From a checkpoint of a small transformer trained on Wikipedia.
Architecture: learned and rotary positions, no biases in attention or MLP, untied embeddings.
MLP neurons of a small language model. Each row is named by its layer, matrix (gate and up: input weights) and neuron, and shows model dimensions 576-671. Each number is 500 + 25 x the weight over its row's rms, rounded and kept within 0 to 999. Numbers have three digits each. A neuron's up and down rows have the sign that makes its largest values positive.
After each neuron's rows, "fires after" lists the tokens most often just before its 100 highest values on Wikipedia text that the model never trained on.

L5.gate1101:547473500513541472506536511507464471489501512489523501481477465495549516509432476545486485481498523457475509507509509526491533490476514495492505519497552499502493510505490489469537481528527485465518480544520478515505517493528501489504534548498492494491493515504509493508512479501494454470
L5.up1101:482492508507477510478575463491525518503486480522515502534491520510514483514526511505546490537479515478486547497468438515440546481483548553491508534455464520505487504478481483488502496481491538477503527501502534490499480472558488484515509496517475457462527493507521520483501510456497532528
fires after: "0", "2", "1", "9", "8", "5"

L5.gate1913:522516496479494488457485449510509515503493502475501525496511450495518525499465499488473529511467494503533502488480524522532525489550474468493515511527507480509501543519472494480464472481504491506499531482520461457514514504532444519494533505487472522531530497525503489494521474529485516484
L5.up1913:512510515508551540489460526546488512486511495537483503536539528458490532533521446498530495553460490474509489507498532476493483479462519513514530487491515523492491485478490499480521481514484485496507503521523496467509519483479524516503506492509511518482525458475542481515515491535552528522
fires after: "0", "9", " the"

L5.gate1033:509489507460546463490523513564498509505478531494468523518531516475476476507490502450520538488480459515502480531482479542504450445513540448486469475497491524473453495542491523500524521460498476476508496441502534479482526450465461486559471507485488507501526495471541514472547531504507525500
L5.up1033:506501495491530522502519531518494479503436525522519478507498495492481507507469504488488534509500470510466497535474496525501528512536513495507461507510525478459532496498491486433506512477526483512509493481534481497474500534495509501458510499508502518485514516485520486498553483498526494519
fires after: " to", " he"

L5.gate588:530461481552508530507473504478496496503469530512488492513503528499491492495502476450462492477468504541549528457527548496480473535499470476471518494489519499511518457507524502488486507478480484465501516484505536503461511517478472554512482520477492469513490492486499514495491472493486495470
L5.up588:487522505507471525504472558499486466497479499514491495535518523484496489494496484487527471479520481525511532494469497497515497533558531460537498482517530476542516548494494487471516492489448488494499548491529521474463478489499502526547472456466482491485501528528418478488469516508524537483
fires after: " on", "On", " On", "-", " the", " from"

L5.gate332:490493504530471508485507499539513493452488478478491494515485460524502485511461497473509530512482470476501496463535525481528473512490482528527451509527452538500465545505540499497544507450468487499495512492496492452496486483448492492513511514540502491545495516458460484474453507461476508468
L5.up332:514493505499501484459557489516491452524486502474482528518507492558511475522499501501470535453510511483468490498535543489508501495539512513510449484533525462466492481508554491511530522474501527506494532489485463481478492476479500484543493558497552483497511532497493465474495494488498483525
fires after: " |\n", "|", ".", " listing", "|---|---|---|\n", " "

L5.gate333:484486456503499503481533457494488523512502524504489505555498525517488514476488513527483478538504539520477507502473510468505490456503498490493473519504517514523498506485520519498496488494509499468513492439461516504513490480525553503548506538506481491526507506502495476479496508496498506514
L5.up333:468507510501439466488489522476533528480485527458546517495503578552523513470500510503475492541468509475497518510494460483532503526494481478570540499499486544478503550481480491501493494526530500519483514461477519492519511513482483509516444513525502557496545488467524501530501532491518523514
fires after: ",", " of", " Azerbai", " =\n\n", "),", " United"

L5.gate2025:542504499466501484513502553516517468474444479493510515527526466476503517500483500516475516530469440505469485502530476532491507521488501458514482505482509502474453463493505522507521491534526505472525506512535487505457512501474534491509480495499482478430499437517519516495506513458456486504
L5.up2025:536482471448517501474486495523534502503533475483490524468486460531495482495466485507493463527446496483513484522512502509521526504541529501491495485493491502443478534533475517500475469541466493483478470497507500462512516543474478525497455459465494549494466519497489506524524480507525528539
fires after: ".\n\n", " tr"

L5.gate2000:525521479565515501503436483518535519570491474499536490515481497497537529510457514523513537481536515505460522501490557506510475478544476451511436525482509511474507553498542483494510486493507471497499477502470498502506448481497493505503506527506543519505490484482503451512502531472518484463
L5.up2000:471477512445486486487515479518538510546454495497489485523506509483481466526511493504500532493473495524468456453474475512535510497495506501483522494494495548522465469486491502480547488536508559552495519531502531471482517441522516546479509463479536505485494520499471498475521514516530504507
fires after: ",", " New", "^{", " Virginia", " United"

L5.gate919:517509531516496487517500490514541507487457480481488507536519528482506532509511514521487502435510468519505507459511500516516546482494519491532523500483554517499526464470478466534485508536502517488467539541477537505520472511491520511511500499510557533548497494521492490545436508514495462485
L5.up919:526496508542476498511486521521482466509507500499479529549476469498523561525511516539493467540524499490524525503468509507459496542472466513467516543441479502500524485483524505518502481466472497480498508503478461504505498510458507508454478503451510504520515496478518453508497498503503535515
fires after: " |\n", ")\n", "\n", "3", "4", "7"

L5.gate527:495495518510568503472535500525543432507464491510488486516473480519498509495516526498492536508505481494522483513488488549515538456505547487481518471467515514551515511511533535514537483490514464521438478460490483470501508473494481475493457471485479470534492485511512482507484506450514480490
L5.up527:494497503474491498464477508484507501503518472525548504469509485542516498508521511487551494518473481512501526482467525526508461471504476514503509530496484508549488468457509501511480499474500481475542499488505472508494476527501482494509490525496535491513514488485503507502500477539500464497
fires after: ".", ".\n\n", " The", "==", "er"

L5.gate1757:529496475504478497551462455474462496488457511487477510528506510466496478470511523485498501491516476500529470531495499472517497562503487494517521547471493536481528490520475509541464519498527528535452500530482512500521538519511526483495480508486485493488491488483491512484517504511466501506
L5.up1757:507508486478501508493491465480504480450474520499509474520482479551485526491492538500488478494490517494522545488456505485541515468498545460504498567460481526494499480553478492492494542508518538476488573491454495522498448504512515509495532558505498486520523513507468532493448478531501508494
fires after: " with", " to", " of", " after", " following", " by"

L5.gate848:503562502514462519478493467509480483451509481514499516476484482444508571455516524496509568539499539489527481478481514485488520536540510552545484507461512509492478502539461524493509487542486513488522488487467541457479522533477480481502496473489510465474478486498542521554568527493460470493
L5.up848:526498480456492510461523486507549504405530501494505512534550529499514485445489525472529521472466490521504500479457495509487507554516483463482553490491495482499528497526497472504544516497485501507559512559540537487527481495523514501497476559531505525519476547492506500494511500457486489511
fires after: "2"

L5.gate305:486555479566491523545494514486498527472513483505536493522497517479504484514493523535496484480489535495506487523479508503492511540508506567523467504491527481466520494536535488471487509483495518474522464497478469493474514510526466488498480461471533489460476514547507469515478493508516507494
L5.up305:477475480563478484470486442506469540524496506469518484523491510516525461501481480523538495539489498513485555531504498521461476523491515475534526441486476489463497485482487545516479502466517506518460493528463515512489487515510489502515485525446507495497508481530466499504457478514504476466
fires after: " at", " is", " was", " as", " At"

L5.gate1249:437514490505533501476483510473479482441487475513521472504534493466540523486490485450535465447523502447474491500532531524513488530420504510487495546545528484491498517562521465512502468488496475528507492538496489499494467485490526508523496500501471495553460491483492503528470510498474500481
L5.up1249:525581485498514489498532479492471481454519476534478489505472532506504529508466500526490523474497481493514492508493517518468511455506486444532468523457473497473458520490471477466486506500492485504481470527524470498501528455506498472511494479526486488521494529507550500497469543524469499560
fires after: " (", " \"", "==", "==\n", ".\n\n", "==="

L5.gate532:494490512502487487506496499499528483464529505460505455492505493476539483514486538522498505557542461511547494458529492476455522532442489520454506500516466541519473511547488506517519495500455478480474528522492485497530470500470539466488483559505494469466498501506465465541517523467519495492
L5.up532:512540512459524479496509499489522500527484512489491528491500494505526513504538458513546541512499465470511471509503523484487528499512517510507474502508521509509478513427552538473550477483483508499485498481540532533486452547503494510496506511545493480497492473487496540508508464521471543462
fires after: " |\n", "|", " listing", "|---|---|---|\n"

L5.gate465:488486496506512511538475485441513445527528480476508498487483493523523556504494502561503472503476510502497462505506531457546534507449471501459506484484491508495507465485493499464500470465465453490509539500514446448485475528506515502541512517522505507459469511519467547520475482520560498510
L5.up465:527587501482477473491453498504497480541523488474466544503527490491488541497469527496498446549490473530502485506528488496551468456508479487479492518507516534502481483475528524527455484510497519464506526481519506476485459479514517449491532502513459480468553501510487511533481489457506473478
fires after: " (", " \"", " al", " Z"